{
  "d_mlp": 640,
  "norm": "layernorm",
  "norm_place": "pre",
  "norm_eps": 1e-05,
  "positions": "learned",
  "qk_norm": false,
  "tie_embeddings": true,
  "parallel_block": false,
  "init_std_up": 0.0253,
  "init_std_down": 0.00462,
  "warmup_steps": 200,
  "schedule": "wsd",
  "decay_fraction": 0.869,
  "doc_mask": true,
  "train_tokens": 152500000
}
MLP neurons of a small language model. Each row is named by its layer, matrix (up: input weights) and neuron, and shows model dimensions 0-159. Each number is 128 + 24 x the weight over its row's rms, rounded and kept within 0 to 255. Numbers have three digits each.
Before each neuron's rows, "fires on" lists the tokens most often at its 100 highest values on Wikipedia text that the model never trained on. A number after a token or word is its count.

fires on: "0" 42, " career" 7, "ing" 5, "ong" 4
L6.up513:108134151119108191132140118117138121117127131128162162129150140086120113137109159108153149123137144167096111139138102189109132137103099126123124137113158085165172167118118142143111133137130110077122140141134090108130129137112151097174123109102154118146117162148110144110106139133149136124155148134102138097118141087153119127188119165120181120137145152084126128147076117137118122140104161137141114119094146135066128090129109096130070115165122131143130074080162140096151116130098124

fires on: "8" 54, "5" 11, "2" 8, "0" 6, "1" 5
L4.up429:111110122168134104157123138154111102150122113123107145196110125114135105099095106157122111136100118119103123137150106114144113123149121116121117077142155132165112110127115106108130170144116076097127124092112125113125104162173163117112089101156126135125129118145135124144099129153129153148103155156146140152151121109116081091122101152143172132156117132122163135103107156110142131047109215128150124113126129091122121165151158131151103182168145114113131128135154160115115158152105134

fires on: "al" 14, "ist" 13, "ic" 10, "ance" 8, "ism" 6
L3.up349:119100165145126152093175117111136162148143133145130142111053101148110152133156107130128079131141083141177125146111109101123124132121114171130128129137125118115143110157156114128141117117120122102180171144144109168144157147140139133126122128105119156145116122100110118089150143104125124152157102126073094183125132114095151110123064162130146143125163165163119080100107099087065095117154118125117124095142116125138122158104133129149176149109126132144122138142115164090119127112126117

fires on: "ist" 15, " of" 14, "er" 10, "st" 6, "en" 6, "-" 5
L8.up453:137171126077113122134170111150132139119156105105175127114138147121137109157119130084096152148146138076118112134128140136072058128108129116173153149078153087101170156137136140105140156150131138163139161148114156107102143152142154091141129157094142134095150141129135130138158118159177128148116089133121108103128177122113147117115128114122113096109110165129176139122081152092108120106102139136123084123085132153087114155119101109109134139100140107132134163127147103134132165132127127

fires on: "." 30, "'s" 25, "1" 8, "2" 5, "-" 5
L3.up106:145129105146109187132169156135148164120099082141122098168141110145089132123148097138157150102134124078115170127169089126100111094131094112105159113125159169101115160111157140126123165124130082142129165141164122114156111117129161105119094131106098125101139103168134151126145119110104131131139114135124172106162127164148123114124103107130162146166151132124141086154085125141131133146119085088138110138105146131147100059132109115125135125127110117130151119133144155065116122118149169

fires on: " in" 16, " the" 15, ":" 13, "-" 11, " " 4
L10.up233:114193135138129101096171092116122098103159127113136139139100149108119138117136171100127128121127150133108146126144154113173083073151154145105133138145122120146138115082132117092166141108095112135159102144141129128144148142091174161124145125121113131140148129132178112105067149142179163149143130132101131092162104172147139090179135088148134109063096145136104115143123142135111093136120094150079142135114151125115120130112090146176132122147116129091144107107119122115130140146121130

fires on: " " 29, "." 11, "-F" 4, "-R" 4, "-H" 4, " G" 4
L4.up62:124147165108127142167091166166141146138148164113103118145168187107101137101179113156111119136143137120097136079135119104169152119128171122162120110105179122145086129145111088148107120133142100144130150139152105149147167139106090094148085109149133122110121152107140143088120153119125112111108161101131109053168133095124137110096111082123134146138120146098124115123144090125156115116104159142137140154146122125122154114110105147149086139123135113101157123108107127084119138155169113

fires on: " Ch" 33, " Sh" 21, " Th" 12, " sh" 11, " bl" 7, " Bl" 4
L3.up458:140154114130135127086094134078138110101138121098121121154154173149109142143160118131127128131152146170128123101128144100096156119118150121161145114156167198097135139134123133154115137117141111168143126078135159141128146119134102106148112155080136128110125199129115113115147106151125090147142114168097115135122094114107158138094112099100121137161124163131159104161114123135134067063113138151135117125127078165098140121120101109139133131139104123115123072118172165115095131116146147

fires on: " of" 51, " to" 12, " ag" 6, " ob" 4
L3.up598:109109146153167132121134114120088143127154142075175139131085124115157153130119125155157074147108110130107117162125106095126130126166127130062153155142103127122085150125128151115089122161119149072142096145136180135107077087122140132140134126109171073143175173156143123129143142166133101125132099144108136133129146141124092156142139152157134150124107120132134115150150109080155129127120128142135128112109149124168114147064127107141156112116106113141137152086136088108150113134157126

fires on: " which" 58, ";" 18, " where" 11
L8.up216:167134113112150153158146147151159124132149149141146123104141126153161169120137142121104119099109128119153090125120150108139163141094124118157140107151114102148166113144128144130101118121090128116144169126091156150119090132125119145091095106148074136116109135084155129171107094133128129150124136176133129164099118161120133107105129139137156103109110142107115152105137098195117157092168115129142084092145160068123135142188139118107072144136106100138151106149110143134090131092142096

fires on: " Sh" 13, " can" 13, " bl" 12, " Y" 12, "Sh" 7
L4.up229:174171097128107186106095136115147124107146134129139104120149177099099132127135128112139114144147112215147078115142082142076166161146130138120186126140137134134139087128119132123074116115150148151139130103110167123101122161105119118110137135115123115129169152108122108152161109142107111117121159138101161138117160137111134147106148146121101161145098170145170124111071133134139122107118144106138127142148094157136146106116140139101126127126113084076137133101089121099146119101130109

fires on: " of" 22, " other" 11, "ist" 9, " player" 4, " American" 4
L7.up69:168154111150150120123138178098145136127133148123116110115130163115140089136190149135087093118130124084104116101136127110119134100132143151149130107125097099172105118125117141145146144154175141108119129154176156145092124107191186098140098134121100160121157118124152104113143152112150151148135084158079150128128170092100123159097110106143137119118149120149154141109075116107151081118088136114125143109100153131097121164119140100146124089148119103131166122102092129098127136125127133

fires on: " of" 21, "," 17, " that" 9, " in" 6, " from" 6
L10.up279:121115087143103131131103107139113101147101111147141119095115116110146178159136071137158172161150092106121123169147131145157149114120127121151113140142106130171138134140133118156115124137090097119124152139144141153127177102127133092134115146163107162086126123148129136132100150118162110133128124150107066118113110121070140148148100124074178127139132162116175116132126115141153149125173116122139117108117115131141065186095115062105130108133138151135110146143100126098137164153140121

fires on: "ar" 17, " there" 16, "h" 12, "There" 9, " There" 9
L5.up239:164092128163124138166084123160103135061112147146113142177164149178169139104101187118123105119151110173144143152118148136107155137122148104090108129119122148125109113131169105107109125105169120174123106128152157100118134104155134102145135121114133128145104151101127124109159095141169139114118140101133106120105167129167095112143106106130146106128116113089079124102144159123123076129124107145132092103125130109114159131146097076129088109120122155144116151128162117112139145172161128

fires on: "." 99
L3.up605:135124161115127083155140121133111147146094162141095135117136170116152117089143107178088127122126192147133129114122139117156129126114145127097138174147118124156117139134141101137163119160119092146092134157096136147140102128138108118145109128140133117134146176137137169111102153125115080083090100148105118116164093069157123132126110125120148129146159149106112089109142116185129130125117099140150183145154181147115121100129126152132074126119109122100118126094115121106127124194128087

fires on: " of" 83, " were" 4
L5.up455:087129125118130125180107150099104138120107089123122157147106165093139143144176110117123154150097142154090125118149133134156117136106134117091112102132116112155105152141133095143112136138127133126161137117119099067108118119158120126127118127124111124154099132113146158126116174124212109143107132144100183163135100101133124158160111114131124148123108148123112131106015124106092122163147101171139110131137137099111143145106119126166127143115157115098154137115145115170125151151125118

fires on: " (" 28, "," 26, " and" 22, " " 6, " such" 4
L8.up31:145123123153099120100111121133109116125179079065154141103134136111185126172124135149098096158138152143149088123131137162129114141143140136114190150111146149117135087146142146107086116091114118098143143126121155165135109139094123122109129150107110124112127109119131096131123113124099140169156176091097143121102128066106126140134107104127109127117096147148165172151115134160145126136078099122115137119154118140121133110072099091129088149150126150143134180138105158137172143139143145

fires on: " |" 27, "9" 22, ":" 10, " " 9, "8" 7, "en" 4
L5.up123:143134143123110125107109103083116119142154119131154141182167142122163143078123117072175100154156095126142105141146116103118083123111151148111132142114124093088135121142158131081126104142093129149170114132144184140110113116126117157170157130093156129167153140107149177122108102124109153113138153119097118116058129137132107126160145072124109113115125118122141161074176119127159130113121137114109127129160151104128171111147135138128140107121115155118130119133120101110130105164184131

fires on: " of" 15, " up" 10, " in" 7, " an" 7, " living" 7, " a" 4
L7.up544:128115150127153110126106118141137111105135138139148161087130107130116124149069115102154118087142138128141147189127125122146123106160119158119109098156140124162126144117148133144074128162140143096159134146144120092131108128110096166124124159126147160132143148142156116143115123180128141150133156177083139123157075125058124075127144147126132164068151105120164138141150118110136098111123165106122110134129147110141093088105058128130101102148142131114113143126119085132132175139134148

fires on: " |\n" 40, " |\n\n" 26, ".\n" 10, " ===\n\n" 5, "===\n\n" 5, "\n" 4
L3.up623:143117142123130137144156111115087155089169148113123131108149071140126133140119111134148122144143144140093056075167107099129135122101143113116154168148129161126139166093131106155140132118135154133142136119142121115118098148128133177109098080120116067096136135144158159111115113156138094115113074126147131141131183079104114137131129136107132111161152151103127161149117157168107126138097132092152143158090152116119173115117129145146143154140143136126124168091148078112132103094123103

fires on: " Division" 13, " School" 13, " home" 12, " University" 9, " school" 7, " college" 5
L3.up87:149135137130085106082105100154125151098129145140096135130142083141100134166136118111130132174134155180124124086095147122115126157106120137160149134102105136130115149116141112132098115133129129151113127121094143075125123150141179122113134111150159118106098142137119100105126159105114105132145132136128112125093127120149139136102175132188108070111135164091139145133151119091114095136131171161144160153104123127109108173068078155156159146149099137169130180157158121121125133139091119

fires on: "0" 54, " player" 9, " first" 7, "2" 5, "1" 5
L11.up314:110131121098139151151114133112122139119132093112125163084091124120130147095141112120077106144124086122161066141153137141131137140095129104074133174156120107139103117161111172149150140118130123122138101098115162153160135152140137162106117177077134177171129153143102131137114134120128160150101118100103115133111152124136129170115146113140169156148146160097088147127094114102108133113154112148104124133136161117120149121159103123148152148191104161111128129132124088135104128091078094

fires on: " as" 16, " considered" 12, "'s" 11, "RA" 7, " called" 6
L3.up635:078123095132122125099152129164148139109149125142143104124125209127104127132152153126129177119090129113144077120176142112117083084111128151127078145121126115141140113166148130165121115089118099133101169143095114123165132121127122111174094163147099162081129086090119132109150111140147184110109132128160131145140145144122108159139138101116173092162146151096143154074138133100102098100135109133139154121122141132128114115141133113124105119129124148127108146120139192130130131125140156

fires on: "," 31, ")" 13, "ers" 8, "2" 7, "ards" 4
L5.up69:177153174061135150163127163105180138120135129115111137165139135169139130122158126158131121111125134138125120146157134133130132152143102108125117131115134096115125132128110130123113084101135122072159121097098099080119165071137153149135171106082089123136094115152152121170098132131120158140131149109134112152108118157128146125110121115152162123104047107184100150096127107105103133160115114121156081103101109108121134126106136137156114125137141150137157157120128115154117126144162162

fires on: "." 50, "W" 7, "L" 6, "/" 5, "T" 5
L5.up494:151090146184088145127114158136129158106139123143106118141153155118149152110102140129133133121127132107091135105137127110084123154110121096122111149145134152126117103096152091137118110199142117119116149139115188156134119125103121155149098077119129126130103158141154161141127181119100149120107093127152123133180139097148107176112125107173120112152107127086143135129138109149104091143090117117129122156160120121101094108170123154116108184114139122097116126100138113165105173165113085

fires on: "0" 87, "9" 8
L5.up202:131109146116157143136135080126117143127126099190156095141162157088150125132123138149106143110135140175123131134139098180096094128130094121093141121153134123150131120149151163151113114126113105089181118119105075134095161156112095125164153158094141126071129178158092130163126111154120110142147124113131153097123166107115095149149117151134117153119168150106142127125096152120101084160120124097096170131104124126123133091124103115170093150148151155125106129105119162105100104141127122

fires on: "1" 51, "9" 48
L10.up581:140138127140093145160173133159124102148112109161143138131154111117120118118100132150125144133117152127129110084177089132092118119113142176091098150129131096129127174087094145150064139111102111144170112107124123079156167148079127141115091143104164118087131103198106142122158145129131103128166160111121128136102113091130118105148140168131165165126129115110161114124121117110122168148119112104150134125130114140144138140085123114122117135147132131100142147095098170071150111148137156

fires on: "," 37, "2" 24, "1" 10, "8" 5, "3" 4
L8.up94:099142127143114134089114105117147153144121174119118143124138140131128140100141092171089137133109144120157132132132138143083083079178128105135130163116145143073134123106111094115161128162129102146143127114099085139124130098152170117116123124130103117144149139164143158106116165093109193126144150106083121148117147110135150101121126177165124109152123161122172130131135110131074133107111106156090145120142121091145096175113096165130152103157124171129171136155112112099117144115097113

fires on: "===\n\n" 22, "'\n" 15, "===\n" 12, " ===\n" 11, " |\n" 10
L4.up71:127126137090147145118155147137088135094146144148125134084138097142107119206140104135187156134105168135120125046138100088112122136124144127117131138120135146152125158074176116124161127129144138118176134149163162145092104137125107171132126095121116129145117138163142146141131128147166091108076108122140135122162136120142124117122146143104130099154115124123171119128092156149116083144091109085110139136079135112097124113122158142125132175148125122135134118113124101129148109110072118

fires on: "al" 14, "ic" 12, "ian" 11, "ist" 11, "ed" 8, "i" 5
L7.up40:138132178102081143133137151116141129091137118099126124152129116158147109123148078102126076159123137108159139106149127130083118151135136129094137089117167136080146103138160146125129139091092185142168114145156137130120121111105178142146091112092122124166138138117129111144112072117152090144151121156154106106113145084107136112141114130151165147114128138155161124100093092115133112101130122157133117105132091119181079143149134142100107168105117131161154125163144119150127157135172115

fires on: " to" 35, " and" 14, " of" 13, " for" 12, " in" 11, " from" 5
L8.up256:118099109112120125130110124117157098096087126112181131137154134122140100147128134112128091128153105156157152133104116131133180108156144156109124162150151140112137132124106165125086114130072111150166131089129121149114114132126158150120123129142143108123152136101121131158136125127168148097144112169135126124184097092070137104127073210100133127115148080115128153120158121106127106110129143135150129119122187145157090124103146127121115101148110120167130126145118073091154159136165126

fires on: " St" 27, "St" 16, " Ac" 6, "″W" 6, " fifth" 6, "Ch" 5
L4.up95:184141152128147136133099090151114137129145140144098122153168163118119109124079120120140123129102125126152158119117158129137154145089175126081106119126128111084098100136130128114130089171105102130126108129107119127162155122147149161153142086114135128113170114109096132171159142108145073136112148141096153115097168180163137144172123097156120110120140071151108150140127108099119154119114134106149145107096107159174117159087124142125108153162112098110171136126132143104087116134103133

fires on: " t" 21, " w" 17, " first" 17, " sl" 11, " h" 11, "st" 6
L3.up63:142162138084104149163125116115127155096142142150148154120122158104133098091175141115091088160121152141110126140142116149098151148100130121129164130096128124114093098120153202125096144130130153136139121110093095142104150139135150102140101187092138137104129164137141126110132139149110145120144123111129135080109121135141096144103171096193139146165178121120158131147158123136127144097129138101168117093129175162126124099085100131105102104103138107115133149118151101095092118115130098

fires on: "1" 90, "f" 5
L11.up72:138163112126137136117193073130104135158123126133122128151066095139118146127136111122136127100113127119131135106161078122121130084102124093136138120139123109110088130129108144134116145157131181179113104143121119144139153142107140136103124162139179131147152121192082117093165124139144092148110120113093111126089093119145123116155131114115147105127161142137158116132139126141107144119072122147136123147117135137124089134159133170159096108097111135166117123106111149068116145192175126

fires on: "0" 19, " of" 13, "As" 11, "9" 10, " as" 5, " with" 4
L8.up335:110164101102143135148101094135140098163126123176159130130143128150124105128113111109116086115108148117151125125133124147074116121105119170149127098141147124129132111122147110138103133175107088160174105125121068130126174119101096144129098140101162123104113098125076176124087140126111132128141112132105150179106149117132124143130110129145148109104159130155161133148086156118110102113137139155137125135156113162124069163135120156120133141156162216131115109125127158112081120155133116

fires on: " |" 100
L4.up389:072118158090123126134132154099133179145102131125106118133130139120127112142148119120129142127141099135104104149178131063101110135131130117091154147113119129126074127152145119162137134134114115115157157101170160113148119099121180143102153087142148103141126145104149115115143129114100174110124139132129103155156097119108106090102108143146169176113172124115135126160165121151104115129149164106099195133115140095138131141144139137150167118166113123158096077094120123109176123115106100

fires on: " from" 46, " of" 22, " at" 9
L4.up544:141153151121149157137094145082188172134141150130163122133132131105122166137145142116146134111101144113111105139130112144147127108139085094105052160114096155106169148111119071124102146174099105121145135142127149120115094116136130128122172149102141121096151111145127137094083159156140147108066131109072147144108143152145087126147158104128105132112126146092155145093124123149132087129163094142115154125142156108149140150133113106147151106101136161156120126130100152117156129141114091

fires on: " the" 25, " in" 16, " of" 15, ":" 6, " Turnout" 6, " information" 4
L10.up235:125153132111118152162143111152123120109137141167181120155128119113129176135165175112069098102142157135108141172170156113145131088122118121090138141130128097117142101111133152168136097121147117127136113124140119120104129094098125112148129120124141124131131104115203112105093159116118126133134137163122152144130099144094147101184088129123139173136147165096138123137066144143097106174108100130114149101095093183114104138102125114150151113117112116118109153130117095138120123177137100

fires on: "," 67, " season" 4
L8.up438:122114132104132130115116091137141114105145120151150144169119109146120127124149179156114129092150102132139129118139121109096139156144103137131121108145130104135133114085157144132131132121131124131179085122121145129166124108120159097142122073179125078134110138151114143144131156156140185063150132180179086127092158116095116126057134128145143124147124123117129138106133118098066155111155116113140140146129134117112157162149147127149141122123098126161071152138165084138085145155118119

fires on: "," 71, "0" 4
L8.up32:142153121116115126133134096135121134127147111145114173174112133124115110120152164159107132108101132130147145117148114120074142164148107108097089092166144119135108115083120171135148134122136141119180098135138138139173141115099128089119120082181136087150106106143104137134128171114120158094125134139190076109106160109095104115076126128122155147163126125128154133135127077107106147112156124101131131174150138103122151159122186127125152113120161156145089137141153113144099123120087140

fires on: " and" 37, "'s" 11, "'" 10, " as" 7, " &" 4, "so" 4
L4.up99:107115142116140096117111150172147143111120107144129100148122149180119082143176148125167163117138127099119104089153150088146090179138138120151083165151152139139122118120140128085106121130123163136110122138123155134097152107090155156108128130097113134125146087127132148175125105094143120152117127112126111122132125147134160159147076146098157100108128142083139132130156113104178117075131133109111151142168133089143082118158167134113105125117125123132075080130113172141122126125136166

fires on: "," 86, " (" 11
L11.up622:129144129132087116141126149146124098128100099102112104112159128146157085113122104162097159135180147093137115132118144123121153138162148139095181144126098146097113090166132095094098127116121122130149092165138161136168127112133146065124103141116098158082159156156109128166136140148147129135104164097138130133166114057162146120139136099100101135124124111129111165150120167165109114129144126133110134162135102144108115125115092100083096140113107134118155160130137117102135142142152177

fires on: "," 36, "4" 9, "5" 8, " day" 4, "3" 4
L10.up209:122138109124088150135096073142120115098146137124147128149143124139124122122162157117125128138117150107113111132088128121062162110170099129096099092160143131135122134125116125121111167121148136163179141134109137135129124111118140095145099090151104126169134082101121128106113153145128160096106140136158103088099173084152092164097136080148174177153129144133134125138127124111077172092154104105132111134170132099097122147152156124176170135135130156148116174118130141143113120142137136

fires on: " (" 19, "," 17, "2" 14, " In" 9, "1" 7, " in" 5
L10.up207:112162153114140149134105128125160143148136084132105127111147137162113121142168126121060114146116146131135106132083136112119127132100141142116092148138138106110132165088064140146128095132142135124126105096104115090143115115154142127112087110132131124182143114142116141136114151084135158126138102133113093153127160118162173133104116126116179093200087180104123165133117094164141130149150136178138130119120127094105105182105134133143156111158125138099146160125103117098116109138162147

fires on: " in" 23, " of" 10, "'" 9, " under" 5, " by" 4, "." 4
L6.up15:110121142109126151104123122148148102116134116145142112118157117082145119150104148145121128123160137172127112139128140143132057103147166147114149166158126099176121133123111145114113105119118138151152127120121124131130125170102090128083150106088121135154150122173139162126124186159113137175122143131133131126128137088141087122158093129139106130058160142087133094173093136130132115121107124152145113144132148135082095109079110141153100127116121164096160128101089128080167118136154167

fires on: " of" 70, " " 14
L6.up373:127132148108118105133148135134122132140123141118186130149128139095124126094157129124136190148124151117116101118115119124128106164112119130151108128093122112104101107115142129123090169138111125107138116155114173118130101176104153088126109172117092138129146173150113101141142136142145125103126108128128104130188144083132117165111108148143105094072148148087152115144117124155143134116161118145110123176069166130130096113117086165101139095139118078110144176157134141152133158180104096

fires on: " of" 43, " to" 14, "7" 11, " the" 9
L8.up344:115131129124133120145136117146107157146118132095110114129112154136133150158112138125133138131167120133112101108134172088137137131122117122096112133164140145127120127120146135123120125127104135125100117149111187130076138102108166167168065128074105111130143133129170119137140128158125125170130125140127125116096176116132149099115115139141101105099162136178166130143121121051137150102061158124114101134095142121139061074124133151115203131115143106127129128142135140138144088152165145

fires on: "1" 19, " C" 10, "c" 9, " in" 9, " Mar" 7, "b" 4
L8.up12:124151122111147153185144142112148147117092124189125126103147140112174116135163144122114154128162142171131115131095099150141124046148123139082149119131112138129102151073102137127116105128120134143119115071136113152153117101124114136122154134131133110093126134173112136121144147125167164147096161159085142149104164141104116099110122165123149122130120105119109093122099124141094149113159116146108154178122160120081107158121110147141115130137139108096119131143083138091162123176100110

fires on: "0" 20, " of" 20, " the" 17, " on" 6, " in" 5, "4" 4
L10.up415:167116151132148139174100087124163148147109145083168166133112153142110177124132121142118120109091124150125133164130125119165124102117170134124123050134104123118120117136127119116164133109093153127137121131139173084123137086084127167138130182124121159127131110086161102148115139139165101086135152155100141172127146105112124125139101100139134107133118158119189135133136109111141122116111103152135154160090133153073086152104110112104148084157112136120121141104129133135154111156128125

fires on: "." 83
L4.up78:119108145119095140149123182126129159119099171137085124149164163148138122075138116142139133130152161139124155092144124130093085117139145128101146143137136123139093111106140115149120119172125096144086128162120155137138116136078118103160138099152128144095124135144149190139099168124099114096090120143138106143186155127153140166122112099137165134135099159090130074149155079143152098142128152123113143150129147128133111100127132151128093157113089130103095106081144123098117128167133102

fires on: " h" 22, "h" 15, " t" 12, " |" 9, " s" 7, " f" 5
L4.up503:152143125119092059157133122113109161102150138125160127159126136156130139128163129136105147166108134166129140087112088119137148127109123110110140116136124160114109092105177109150110112116131119120135114153143140152111131145140122199194109126116152111116187140108132126152111117133142148104114129119165120101099127149132091101095143121083132155123149121109168158170152185158124097087108120109160074085139090136132148121110149116149117112135114134133127113148152108135126081133076110

fires on: " such" 15, " and" 14, " than" 8, " including" 5, " or" 5, " as" 5
L4.up72:139156144132112160112110122149097133136137119107130123147128121103152142143099104108154125138108144142146096134145151129071146186135120110168153154117174109186103132141137093144074134117096071146167139132126144132153080128138111130105125133084156123129151110094158150162125087131118131173124161117106142158139110123098131133133095147101095130113159109129136130120107126119128127167116128112122175130146190157115118101117147110081105100144055104155127126096106103153134136107168138

fires on: "h" 23, "ur" 12, "u" 7, "ra" 7, "ar" 5, "er" 4
L7.up490:154138118157138112153135116108144163108105140136124085156175113090121176127125139138163119142145150103119122128096117143147098123127081120094132149147144144092053076107159123114138119119092130115170103148141119134080130139148147054136089122103181120116129135143118160098149110197128167114101140119145117117123140140124149136151122125136135098135110157122101157148160164105127098139133141117111122130125154097159128113127087137101132129153158099110141166153140162119098119123181135

fires on: " of" 55, " to" 5, " from" 4
L5.up120:101141144145127170155159124123147114095159145191144127140138136078142145154156144170126150113068109082097123145110150097180161138129128127116099147116089080160128148123110145126100084125117121137115154130117142121090139136135154088133124169152109126147135163146133139122127146096164117089094087135098137113132140099112102157139116155117151090099149154089145112116125119131143088101167119181144135157112137080102123144120144110107137149117147111133094087133140121116129181155129121

fires on: "9" 58, "in" 9
L7.up77:123144148118127162139167125158116100144136088155145110151204096138151156170110144153151107081125152114115182103131115112114095116136132157123150121121069119190114097141130141110160111157133093087160137118131135087123125168121115135118093139112161139149112126120153130157067164142158143154138152140110127133099116158154130094124083105121130104088126142150150099109118122112086122157100161130104146128132138134151116089118107150159117148150103131108136124127113151077105108144112141

fires on: " bl" 16, "l" 16, " h" 12, " sl" 10, " f" 9, " gl" 6
L4.up604:112137150097096149166095133111158130117102164119106111167127182075115134113159146133097095146107139167119173086128157111063151126169109150089135137072118124123092117150142110143142147116107139141138111114150123120126142130115144142085101174162138127131125176121155132115125144130139085117104115127117131116126141113109138125108149107114140157145168086126135154129098121142109107123081151147154146111143141209098121125114155136113109125134151095083175106120161146133128126157120102

fires on: " as" 39, " the" 19, " |" 6, " called" 4, " |\n\n" 4
L3.up369:103166097143146136134139102175099153186098119138152124063179146150090112117143125120177127127142127124083120138132113122122117133139128166127118152103118137122150116157128108137159107115172092133108146114137164098149111152115177115161126138095098131082120114158125114091103127120115093120130110086112118144153109146073096141140130153123141147156147139109153095119116143078150129123161143125148166120116142131096108134154130103155138181123146165113093153082104109132166101150104121

fires on: ";" 55, " as" 17, "," 13, " where" 4
L10.up617:163142122112160120127143102181123103136124173120112150139141121093123138143096151111119129083089142120162080100129163093101170145156103100162166113121167074166125146113151137123131151165089153129130159165118138126105128145116141104121115118172127107124091175118098120159092120068145154161096137164165132105091137137123113141106097130152106108139108149138117173142114058113105116136137154128129110114169132105109148107128161084120134144117119137109147154129115133124107135141128141

fires on: " of" 33, "st" 12, "th" 10, "ost" 9, "t" 6
L5.up584:080153198107142130143118155149113142125129115136110118118122134123143107160175112161107160099131128093179136176143139139109180112092131109118137151104157129138109136130126144100122099132133127118083127096118148143116101133118100101165082112119119136136170130115146122141128159130126123131087158095104156136132120157135088142145128115126120141149139192110137105116093104154118126124143125182160120136111135087094098136106146123144117170125153070110129060109156118105166158161121103

fires on: " G" 35, "G" 12, " St" 5, "b" 4, " Gh" 4
L6.up8:115116083137101136110093139149147092157103126176135134163155149113154077140135142120110113160146100106119156138171139133138172106135162149106121111146142122137132118142122108111144146151110102173136127161109125134135117123108129118136119147136096114153173127132128122115125135105183136099150133103145109104136159124137101057164146126116123105167144137131133106142108115151142124108114121131155136179148161119091127135141086070127156096122080186087137124147087108068110087164124120

fires on: " where" 28, "—" 13, ";" 9, "..." 6, " [" 6
L10.up17:113161128108158130172113128143089094142113139110094139183107106137139122093113150074120156127088145090114099120092148155095162156128175146162115107122154139140142129147117120113132147111104090154134150134092178142134138109118100152114103075133120147123119168106136151152120115133105145173113122140152176155138170093117079108119110122103129099130129140127147129118099112154153127106179139153141117137148119094155111159121166123102098137156137129140091089094120148148098108102163160

fires on: " to" 36, ":" 16, " of" 12, " well" 10, "." 4
L6.up63:175121103069120140140162147145161092088176133134101147123119097129110191113143151110102109070145115128152118092113146115116138096125142140103124118190110155145160109137144145140147157147120125155115128161101160147117135117136104152116144109120155082133132111129180121091078132138111140097157101109134116098079113132130124128138097125091143102141165134125169181134100135122115131132118103137105142112146183129129100151099120111110118120167125122095141131132109146108142172177143140

fires on: " and" 64, "," 14, " |" 12, " &" 4
L8.up402:131131152144126130081089152115097127089118094088143126165148137137146142135067144089141146120149133127102126110131104166090129156152178149122157167132136156080115107123156140135103097154092127083124095139132149110157109147132172173106121111129132104157122100104103123120133135136131153179128136124134151121141162125070148151144099089118092139099079129140130181163113132145127138160120124085114125130178140118135134124105083143138106079128110132109108126119115131129181153141141127

fires on: "1" 40, "9" 13, "7" 9, "8" 8, "in" 6, "," 5
L10.up87:147119131137113133126114115114108079114099128168148127163146136152139149093077128163163115101147102078090158063125145153136108139116172123118156125139110096096145106114094120080148109150117104136120110137175137135085113136162182091112089139145117147136157137112087134115106123129141126161107157151113145104118136148133135138151122142145129107092162114139114161124122143097115156125086153151110115142162148116105138176098153163121083140113134146097169110130144138136107130175150170

fires on: "," 86, ")," 4
L8.up165:151168145092105112105092094137133180101152168147142163127111156135142122144136146139089153139123120150093150129143155139093131116143079101076125115151119074136116104123144149135147135117122120113171112151109156129144134128151146099136094112176144103137122113158105085115130156104150203122157153132155123111115155086120112125094134133178145120095134135116136148171144086145075132125125133122165121121104120128142112172108141128154138105121129138126088097135118064136118128122107169

fires on: " was" 21, " is" 14, " a" 10, " film" 6
L5.up460:123113100130105145132085132130102140136131088155202195170124152068112125142133126116073117143100113135162122128119164090191119115126140118128121088149129124120128108116107118121128114122163165087104136118100140097092132144114126141143144147147162115118157119092181121134124128146077115176124140115129100122125151117143089108113150119126167175142131143180131134124077146110149135112085097123099131145136115127137167138147143141144114153150105132127163131122135113154148130083128093

fires on: " in" 70, ":" 19, " |" 4
L10.up10:127139105121095136148136099094141158138081130146151102147108135151129166112085137166090074117122141123120109149153152135114092109103130146130131184144160081118159112133117134115134143084151106131129110111114156105138130141144118149114065122140120124123137154158098149128117127086148149131153143132113117133141139159152137132167094103140183157146120122106132129105108154091114146139185126103120142125141119098136092160142134099147126108139130059126115138075158071137131132189163129

fires on: " |" 86, " and" 6
L7.up436:104138161180110112134117155152082185131109120109132169153137176108128112115151117129116103155129124159099102166162119090111124115129148119109148134106157128114114114103156098149063138124132120107151082094113133117111091110115137150122132127133204117129144127126151122087128113123113158073108151139123155096139126153157127110129098147132180137111114134122159170137189102121139156129137125068132161097117113134124106114141121142121139114148125155128121129118138127155175170150102087